{"num_hidden_layers": 13, "hidden_size": 512, "num_attention_heads": 4, "num_key_value_heads": 2, "head_dim": 128, "intermediate_size": 1344, "vocab_size": 50257, "hidden_act": "swiglu", "norm": "rmsnorm", "norm_place": "pre", "norm_eps": 1e-05, "positions": "learned+rope", "rope_theta": 65800.0, "rope_fraction": 1.0, "qk_norm": true, "attn_scale": 0.0884, "bias": "qkv", "tie_word_embeddings": true, "parallel_block": false, "init": "uniform", "init_std_qkv": 0.027, "init_std_o": 0.00529, "init_std_up": 0.027, "init_std_down": 0.00327, "optimizer": "muon_variant", "learning_rate": 0.0129, "lr_mult_o": 3.0, "lr_mult_up": 1.29, "lr_mult_down": 3.0, "beta1": 0.93, "lr_head": 0.00534, "warmup_steps": 40, "schedule": "cos", "final_lr_fraction": 0.1, "batch_tokens": [65536, 131072, 196608], "max_seq_len": 1024, "doc_mask": true, "train_tokens": 502500000, "max_steps": 4296, "dataset": "wikipedia_en"}
MLP neurons of a small language model. Each row is named by its layer, matrix (gate and up: input weights; down: output weights) and neuron, and shows model dimensions 170-340. Each number is 128 + 32 x the weight over its row's rms, rounded and kept within 0 to 255. Numbers have three digits each. A neuron's up and down rows have the sign that makes its largest values positive.
A block is one neuron, or neurons of one layer that tend to fire together. Before each block is what it responds to, as a language model described it from the Wikipedia text at the highest values.

Responds to: Quantifier determiners
L7.gate168:121136117169126098219165168187105130063136164140141140104133159119131171115083093125113160125135112194083126143147084147120099096119114144151104155121143144180135152118124072158101141071082088136104134112123155093145147167137143091109146107107122044110175121174141175091163164079140141126153191133134107081124080095155160197093151157112130148143074211157124135165121135147101201078136120130143170103113115145207113167153130179135173114132168115120111140151168089118123100133140164141165112154138177088168147129139
L7.up168:142095128166094069059119149021169081138163107143109153068113087155100135177109100105100126120138130153088099162170145130132089139092128111126096041120100143131136145144097193173076081168150073128108104114106109121153136138090068158171123160144150144144170133149171113111122109141127101134162083124104129101200099151082083098103155131096156146144111155158133170083095109072130168143109147103091113139117124122142077129131102079126059122122198163168125162099083124138109144149170125135123134139140098123125105151117
L7.down168:160151148111137136167146115087097184118138164098102133130159118086155168109130081121120140106093105140141129108114103093125112091182063143170216148129148149141130165128138070150099154102095125114108110123153134115142173153180155157133149124185105086135133166111139128081099158151174107104096167103102095116057096147191156160111176111128129157139140147168108105135136146112121059151130157132101108144171170117145169108090165125138116110107097095143157127157093168175084105095127086142143131048160157165135111074118
L7.gate355:197109110126176124194100133118118088212155146113091137087094070126111088131080113110170131133187077154114112048119127134133089143144108093151046104157097168127180131084118178141125176049180125168100113145124082111124181134131143146146141168105163130137143147088068105111113076144134120191098140139162106151070110149122149114125178139084122086114152123138133088147096158098180162120110162132108135075127120125104169141144176156168136132130149142186109134182163179098126125131200101125139159110115113133138130106127
L7.up355:131128143176122122061137089137101188127080136114112068137105122139136181119144145147045085127124137087119141088134116099125117099112155120156115146182102122116133126096098159120132175157165042119112151114128129122146162169176134168145052095106117134152129105114165089086154111131121212103082160138136155163131127103122105107122124068145105130078139109127179105149094186141101139166093170072108079095192149129147122175181138157158134190150098199146153138103177144170136127139101153131095141083130184192112072176124
L7.down355:127163162103114129155182112190200178163116138101070123161190054094106121140118166074109136154118174102163143152160161109126032104131146089084173104108126110147159129105142187119168142140084114088119055102127101124150127146090112115158093157128070056128085139116166119080163162143102086099147113152157096182084166147171174214147119059106138162129138153107147147119152175134110159134134155135183131079104200114137126149143133174126165144148157152182083108127207187177085129116151130132102091188160185137096126115134
L7.gate500:157191154128155106064098159168135109129108159123151152104126121124140168135122125170113160083131127153115125108130134119130103096126130109105110084117135127099124082159211144098128137190183112133073130124126129122154124144093113112178094094125070146157147167114151112126160114134185161118121066194095147128075125099097143196090149124153063203133136128138111129158123093170156137170129083117139127149089088187152117144206110121136058095118092169150112124170128110122112171113183152091124139153149167157130111072133
L7.up500:165134149104115058125111105160119138163134113153098120095125158194041134137154088131096161124136159202139120116147146136154114061095139124116088156088160099083109083137160115129060056148107113159094138100144072173152104081115131127201140102171134151160098146119162123055163122154148119133184143106117174195113084144146057193105067165128090152134130128141118162159134124078098131123109164108110086141176145053178103093170180137067075174086100140061125137162027102103144133103145157074112151103147134113096115136149
L7.down500:097141151128125071147118127133112142142158097057124108108137092165135128194141152097112179146148143173156117104140127117140208069136147122120103156116179176107150120150142113153212160136105100128022113103122166165161124143160155131097126159131108141180112135088134137108195130106201127095092177105107159111114107138063105109058104120109098200124070122105140127155159129143137141157107109078145140120047117164156099184083142109123158134067124129081066127187064135115128093154105153107097161139134119157158118140194
L7.gate993:204142128183110096140175091102178151134127097138085129039152138193133166153124128080116103099160155118116134130139125134090067098143128131143174151163147126196114122100131127166118166139102158129071173162126152175106163103176101154151148093149134118093131158098152116126154117138184131171086134109123106130146110155157177123134152127122165172104105121130131145154109117127168132145191131069129106175105139163112148149126131107081051068089133197112128144171124113120171172135103114108136092107111135159129049098129
L7.up993:130099160123130095127100093139140108112122104124104138120150162100171104087125104125097136064181140161073100037222110130095124146095123154147016119181091084085128170080093093098167139144121076096163125127120151073172179151122138163128162123144131097128173102130108101057135177141120220122182116108130110173056114137140118123169095166174114057177107106123117141126128090106152182109116140130119157140146107145153191102136126175169120083074094122139175085134136117142111129141120093100198188138132121157104147153140
L7.down993:069131152145094122168125133164107149116105150196147144154164128098150159046093146129059167189089154158101098069116153158154099116112115125158143128102136124082145090143077075124069101156181187062146157162151225136133179141138183135115121076082137102149140118134123143152096165185101097159065131128110109145085114115159187165130112089072151107113096094141148115128164113177100087154139160143177064120095132114218159126143125098134139172137146127167112151114134197125117087101162116124164051118174098044115135090082

Responds to: Sentence-initial quantifiers
L4.gate459:125135159164094102163162159098075104152135170091092138082132136156139110121139076174153058180178097175122130190133113133106192126096108144133101131215119106120136108107167158081142165160120121151129101141162093129153129130095135135116105095107149151098137140117152120112119119187153167148137151153159115138085124154128133086075127107077134134153132087144161164163219062092166110127132183118090081120130088155159138089127124077099110130164061155119089161119110162091129092141187091157162100094166072086152130082149
L4.up459:153103130115157115178133106046117173141199081159183143122153117134105140139095183137120144104107127092149077142146076132083092129111131127136100069100130157113128125127144115133185143143093128110148136050081176161091108184171153102132143157142120157116097104142130115078173169180130185138134180127110080099151143108105119115191074168154105112155130135112126149166085190108111155115107166132190125158143136067148103148081077182115126123044104173126046124156138060124149193147149110119074148151146140115102125161105
L4.down459:172055109117128121117106140104145090142090114116153132152134164097111191143155155167147104127169209092060132134108118148097101088170180179130159147171121126174156153120120141117127075089126125076142158166120110053113145110132086191103084169179167135188131179124172175097153132129188095125118142088148087065079179152145128151160151171105110124086132101075128161142132122071082149107144158146144135186126148127130107133161192107067132181127111112156202096115174113157083107141140133129118126173165157111132131124093
L4.gate490:119145157175117134121174134056114191181082110090150130112108109047132108119156157082178121163128129148061112155175084175177077107121189086095114106149163105182101127136158144104184089156144136119080155098130125119146149113131116147068204126139183112141165140177206181111074160112129151142146132184133125167106091161139131154154156118130117216079122074188155118104151059125140143105135126104171137149117166112135120122172141141114105168067151171121119166151133147129149106107169142174115105186089117174122166170130
L4.up490:089154151166101077110130164134134158151184110135132086081090153054130084146157160230165143096124140124176170119104066115143133123119139140160121187080115097170096104102110103140161149143119135165137171097109161096109128113128125066155115133133129141072129180122149132094157144111161171123135150132088107183158101122095201217137112127151207081128111184140145117176198129054123097189116143093088125078078124144145144155113110153159142177119078160170174143154183130158131114063080143134095150109197131129118150130124
L4.down490:094146107116121073081130185100109126145176154114122145119136071174120102071133107121121099128095119163080134057164108102136118114133111205196194183187112148145105100147134132161171131089090108107097093117062158080127153157160114127122148096148173153141113125152140131107159150092159152116123139093133149063163090138149124135165103110107094139144164104155077168139119122092127112124112153105131157120096157090083135099134231073104099116108168107105137073138161109171172067166110144092110095148190152160198165105159
L4.gate941:165173067182154141133203134173104106152141156152119088085124098093060100119122098156129128111158150063103155096146138168097102129136137171083161119035173090158123063113123139056171106147135063083111148155175115142155087100091146172079103109110073138158152195147127136147122067169123151083121156147081135100143150064121115131161101146119097064159128190166123142175131155143167143170121144154139102197161146148145140158166095173090117092130149149110100115146118114172165108104117126139115084101088158126173056127135
L4.up941:131119106177096138127164119127143130163183104164148195118148125129114122075136138126101111071135130140165130099193095160077122090169174155143183111127143116151145067189128117169132114135154118122121132110120108106125143181158123138120174136102126120153106155114095106144092086144183238164116132144161098117149183161172145110168084105080156195104133136139152173190135113159187105120167125135129108123104242178152106078096139127198124127088178116119126151124127134150111167140075128155140131124098141104151125120165
L4.down941:192139138094096123150111109111178094181151124070165101142149189118149128165132091158122129100140147094176230124173100142069150097173156140130136117105109144177135124134110093141127055126165093134122128081148123110161119128133097155152098058150097167126106139113142118123110122124198138117161039136107147112122135157148136165170111178128101156129093113134159128156132124088110133135150201145142116154127191145114130108172130161151082059124109130102100149135101129145125112143117094103168088111111095065095045174152
L4.gate993:185180138150117063111159135166124147150159147108145170053080089125121120157126150170139103115125143133117134085164080081160077107095132037178107206128116132130198111144125145141105150153082138151115158151125153096142179135167112134149147072167160074173064179133116144167150135167120155157176131173134123095190150128154114213226167150113093148175146144151124147125118148075122130107096140119131151157103120179109125141183151119090144104073145168157154156173086099154155112153109168147162144113159161085102116120165
L4.up993:132089143137138134098135183085148101076140117066165202077150143138135051088143124163169160127100110079115142109140111114204107181101113139144141097131084127143218137113133154139175129125159130111082135136104139146130080121178161165159062166146097130164140212176139112115122127143164178145111148140114095124146134160071093176137125169087134099180146081093112147119216183107164156143147186118151069140150160167071102136168178151113126152137142142154164127157167082165143113182142125120131178158099138114090117101129
L4.down993:190123104128136079112096150173136141126117101163151146128083082102145103131090161130138166135123101125100083132154097168116096121140149166141104103101102163140177105100159164157164161209108109106129175173109117151169133141193103123132106075104106078125155178068083088115126137116147153127135086122158085084157149127063105109193139144152103164128131164111167119120126112110136129147145136071144053132148188169117130147186146196151130123072132131143127115159117131164146128184103147128141149128169167132082108107116

Responds to: Quantity determiners before nouns
L9.gate1271:127101108183180072083146110120184114131134067239131172086082101107114110135190152072079118115150098212159126132135127111166164079141150156111126133139139115115196128178109124120093164160157129095098129100075152114138083109199146137109141133110136120143132135120136098104132145142171118145069126104073137105118088163093074170139115099111098115142180143125111115162184157149167154146102155120133118099111170096128161160152106121170100121159126131142177181155133143152163156108165125144131087122165092096127198147159
L9.up1271:107150110157122057113164130141083069200137089078090211138115112073126118099128125158115147097144114130114118092130139140183154088170157121136138132122077091174140088166140176143116136094134067123089153101108111148123154123153106065119133160124117056151135128110128076160121146145097111125088209141124124086126133125068096136141118134117104114136113174158133092145185080163171138106097113082084146173188115166128049162148081134120106106154122121026115165101199135091133090150144080118090129155198132186119091108108
L9.down1271:156121151132112087108049113161164122139106113095110112121141134141157096074106077123086175107109100106077084130108127106096122139193137175205127123148118115124088102146097089123177119158158075099068107130090105121136129131088128085126168147102106108142173089185079072159197147118094126151086149082135082133160126101125150172161124162159130116089164166172184183184152155124100199122168154103132130153172155114078159068169120109130133076124121160112138086161140101165110194170040165130128138091136095101136131153142

Responds to: Name-internal word pieces
L4.gate109:133112122133112194129171165117155081188118091148156118120137133104132124104056141157090139114098149131154115099097133126107110183143179112138078133130129114089149099124127159177112051140129091128083123177112097136153126115138129142120145103079133112136169139152196126156145073141082143138120138128137106081151177117180086136158169146152150154142156092075134111163104131092200162144126109069137207114123096126141089160108150107150111187124147095079065152115096122128155098105094154093117103100087103108133098110135
L4.up109:132085113108174103152112112158164102160155053177142116137112157087038120126110136118164135153063153046153151165074099139156150124171100101139085161077177105113069106121139164138091085156130158136118126128148119115243085117091147112141124182121187110111113113144182157129108106128133100122103132135116090123103132117176075162163162101142080151116108078107140137130161190146155086112169109089184117131139115155082099128143110097154092128129198121098151083184125168153211125128115153102157112083105078083120122132102
L4.down109:139114101106107166073155080105139170135142077116158120105124124144083127156154106177096093154156145103174129091126101115092146128154109068132149139129129156111156079141104106133125128112121181119123145170118140151056085119149202152132160126139106085150111163140153148192073138103146092121120109130146113120096035146165153085159119083089158096143138159130117192133148153105081109093106168153147174148183179109104093154152144111108123161156090125074120145183144147180128131122131183068108120088140107101135163118114
L4.gate308:115151117071120152133144112109166066126160083122065106068101158122154151130107111130128118112103087144144138141125078111143107108152117161141106122128080149156159125117139127096161152130139138106115145170102115139098178065110173141185105132149151084098115163149124096087116158113108163130077126073125186123155112096141169147215138152171129151148139143125150170125148112092107119179116157159133152103168105167160122179099022147156113063159090089124128171183153054081075060094069148142119112140123058129150106101208
L4.up308:128176119059177146156148066148175079098091132052047130109129178144108179120142134094159159099129107165175189102092173053151118094065075154137134136157131114131101197171129122041191168138139125073104095147192155090126142159108098160154163131129103092131151136147088070108162110176110123040122121204153120111085141087154165095173120103127042095146114132139107132146146141149162132144102144145065130145149110059128127103115146180131187094100095099141091143155077088126167117128175167145148134159077169125093144060089
L4.down308:094041053040123170143186105136090083065174120139153106131092199110121143135127075098135103106088144151125122105142156078152104153178131101088143133097114070146142166095147113111103062124092175108079102139130167120150099109140148107127079120097137132127135118162083083138099168082131130108096096189168134133090129159172123153111107130165094102041052124173130195125108096123242144124124114134146137123153111106090098148141165119163092106171139115132155123167122089202132130068170149106201158128119112107130091148124
L4.gate469:175162141166126202125140132102114141190062112114111139109048111102124167129125082142131163121129132143115143075095102095110147171146078171141128129107127109143125115195098138086079126121089155150114136130108123152152167139156202105139151165095118113096058127150141145080123074180181130119087100083169137139130103084103133230170143177136122169155100095158104153070098148140090117180169159084126160071096150105135123129156116121127146120181157131165076116171113106132163134151115095131153134132119109094084136161074
L4.up469:143148111135137100124104076056153128119140063181128147126098132077110160092124159129088127133104121089148116130089105129220134089093080174112078206104109150167110108155124094169165113160092100110186138125122152107132144167144168154106140101138174155182067107096142166094138113101139107067115118222195154078146129116113141200096132158156129102139117102129137193138146159075099113086124117145152186095140164081098153184142045126144178146101105029159084127143121115126151104138174173120094172152118180073132115120069
L4.down469:099114105110125138134144125160138118142057195120081129121054134090114188131142171136162141136129127126118099124086095160107108081106106073201159163112154159151154123162164156099126130142101116175176144131163126185120164146103140115162131168141168150114135109155113182081110125147077171201115160071088165138132183216100170089153146125118124107105067111177112131131111150219133094161095110082104121152130161114165149095106137133127142161101173137169176106134079129057187057016135151137068171086139057159157176156120
L4.gate732:095125149131068140128116160132119128137163088142124138148039147194145129106106160143144086127094086163141144142081112168118217124124094122169086112091127147148121139167146229168181109102133112146060119152144172145136190132169162113104106170078132168144103064156110143198129043109146097131168109089198110121154112143061084120180123166096091160124120066109158141145174075109187123135118106134186155091118140101079124107110135135117197120078102132144156142108122110166140109104046116122080167137090125082122113101092
L4.up732:124167206134119137124156122086124176152190142050139185150103169155126162055122093155117146096119112109152146121141167120105160154045128099151089137075149096182156163143157171148102170137111113100091113119168108116111084146078163115114107100141152154174103108117078140138092072121116130122174128141157091120178160107077184091210135128158064162144155157159167144177147081099171123135100107083160077113107119129132125150123105177159156143108111135102109126125163178127088102135078132143154114117067051066139128112125
L4.down732:123145104125114186100151140129120170138120114124103110159135167112113145104104141170101147093148151154191107166142145082142116119101159193076143113178089135132168122160126131147185085122104164108090119194167092105149172104133120068122117092125095104133110083129168171130077133185145145083141097124092117130101142092125153129150123170143120147176099146101112208137116137092161098113129164136065105138191133185109090130116134208140177177091119146125118115138121123145136115107087134120128161131112115075101139153065

Responds to: Mid-word name fragments
L7.gate24:109148194127137213167136191121149150048114161189150116109172097138148131076091117175150132089153081079137165134096134082111131119163171150194119098078171156091144141168174144176175101106164187158130115127139144138143164147071097111158106077141158123134128166138126117109142142135138073173161139144154182122200119134166144153191159101162206135166178167142109073124115112102178121144086134114096120115107184099103125070150152146152144146097147115142110159095064105164157173073093179087195123072113156102146129103176
L7.up24:108114113099094140148109188151145159119203170131141122133099145161122123110141135084108121138138122139111165099134100057104090178163113122123136181072104128144112097142153101103191060122127083149132186066111067151197133097103124136207146133120102076145163115120098119064102169112097162108112103102115141094129186116127107146131090174133166102198144139102087101115142164123123118049092134126142143182174185147136161184065117136148118184183095158166170095119126090089135148085100136118127116135104116140170100165116
L7.down24:106150138076133167143145159158130157116122180097132003177118112117127146101188165159153121103107121108169106160100139150113041169121102165128177126103162183128216087136128112114109183148107133144107130102119182116183088117130164191146090126171098142087092121171094091180110126177130127141135151111129127113182114136139132141111098079166135074174114161111107089145192136150144072104120092184140171130129173090213124144103175205167108131172175108151091117217185093174147102080107144117130148133106136111170094109163
L7.gate433:212101158066134145129179087150179174167103174131165092143115171144133141117092096103120124146113091151090144119135135169103171140115171086118142108137128148154155122181108107065150097141114175118124126141102149119136192130150175170135147131167173075078119094218115101105095097096124170120115116157151155104100122089125110102117106117114171096137157162136102150150164070110180158119116105117122099126087108114070077066150107133038164112153159088071102111173114096186100144180098187098116150075127132178131099146084
L7.up433:192124168079076135164176099142128110167130128133082130115133138078164105112202131128178140119170118090107155141136146115150189126154107176174130115101102128169145093178142103088105145088132139095113086137085084118093134112098183188108118101157130188115113101110118160146096125084141138169080086149151146153146112142123128184125144164135184081174137104074137128201150080092145027090104149170115127136086117192119091075113128099152087166172112106113209137122076136110132164106149229134088148071099169141100137112127
L7.down433:105158194118101134152131154114159133069111137115127113189154118106166114058171147163129123142189145115192159151103125091101084147165100134172142082111124116122096121095130153077145104137176158103097130087125184104166122129114184154137169088167158166158166136129117165127079145136118113119092136138119136161132128109115179147151139109092164154150124160145147173138169171140168137114125133068184109168146153131141059148146116100070157135132128152145088155106152120153169128174112176149103147120128142167155117124093
L7.gate968:130208099113118109167119159145149115114093087153166087149133193123100120135097129160164131113116120081168160184134132159146093176109166113077150179120208119100110150114152170112083127115120117112133162146151140086125108149166102144177178145194167148157193174125136138114145119075134127146135087087130114082117169060194146135082158080129173132142165139153135087092154110146128168129118082140115118125139182143070041195117114097106090145079134166135114188153107148185141123131140171125122117110192139136136115181122
L7.up968:166123093141145108199105114098079106086095124131133105112168148119109105157091178121079148134133095103092211147099152141114118154141137131119110171163167140154131138117126178175161141179105178145121088161156125095122160133151129166126124129178126104086126184111138102117128120102150084142169141097075113131119168071185112194116074145163142153179117132101120124192088154147113168147143157093173115116089121110095113157165073169117095108079148116118206127152124145078113126150086180148156123164155126186158113162149
L7.down968:140129150079115149172090089147126131170087123112109142081091149158129019115082123139162080114131165112163115108104137116119120145183157116162127182089086137097085066123200123161148122151149153110126112208115120114110120124092146089119162122192102117126106102139165091121119159069142157150137129126161096125082116127115102141143218125110076131153145092078111127142118113160138178124082128122199175152167147080062141091148136090162116107157121147152145115133114117122102167132134109121109111147185133161101072127164
L7.gate1092:094150120103096140088095113148131168101170090146132114109135100118080123174189124151092111158116159114097118173153121170124093176055140164090115132128145111112052164104107064126115130133109174123137091146132122185152123156103155177115155055097096084121176144138165114103186148129111153074158120135109166131188127130092125117085099156121135137124142116119176072075136099143194167145088141144141102065175111107106118151136122206118145134170114151085138136134152079159100060150107152070127110154123123103181159137194
L7.up1092:113148132173087187138132164133121116111135135155126104107130159102113164108161172169138058122138127089166082107057143060087148176082072113167091107135145153180101098134098107130161114132160126153145076132173082127106164159159143146155143119139153103167130097120116138053176131099115115158113160190155100107152110186095181077115109137138087148133163132101159104132128121095155084172055110151101083087142153132125113129126037115109118135089162116079133165170142087124115124068094102131155110086137104123128086167202
L7.down1092:149133123142090120146179102123113083094101141121127093112106138113125117172143137174137119114092125078106153098179102080189125133059076146130148116105123152216097146124186131096080157123110111118144124103165123167163169160086139133137118121088162103129132119056122104150119154106125197057125180096113180107160128100075112122131158127144131141171122146159202105181157150132153118163143101125174163081149102031160122167126159113148153119187132159158174030153199134082073109118118148118147140079163165102103089121140

Responds to: Opening fragments of foreign names
L9.gate879:144117170134126123145152104085142184122128136148104203140162129157141147078107136206125100117097113079172163158227191114139075105127119151153150122092115195099101156119185106175186158082126195111176177092109102141115115142164141160073091149116128102139124122141037137112129158114069113162147164151101116139136151149197138125148114141090128139138151115125155136164119118142149140141123144146110109111111141123136100117137172153109167167180098086100159097162110132109107173160114124083163119110176081110137104164146
L9.up879:090099133102176114120135092170172185098137142114183157100173111106139131130085113143122130130150121125178130129114111107192135117103097113208118096131168152135127093123177125133145186118151142076155131082134141139121114153119113185145144115114078105165152141077118180137188088105137139128113101142122086118161125121123148126143147140143136137107100080131157173145073129093153106128136125102103125178141068053183100177110105116211147127167111172103173124166123097124139128126144176135145112139123112126078159166146
L9.down879:114115130055115128132195089152208131061137137155167182156174125087167098113104169161182145152093150123172099080130171134194125135075137150148117124144165182141143083122112159128138161119119147031124105124174156155167133146164162152143205128170163125162159122146180097134132096149090109142124095156156131123151144117070139092044118134103143151173069174134157108132031126139138124103059111065131107118157128170136121140161131147175140092122133121155171136172089098122096186166165171137087088051067111127159148155151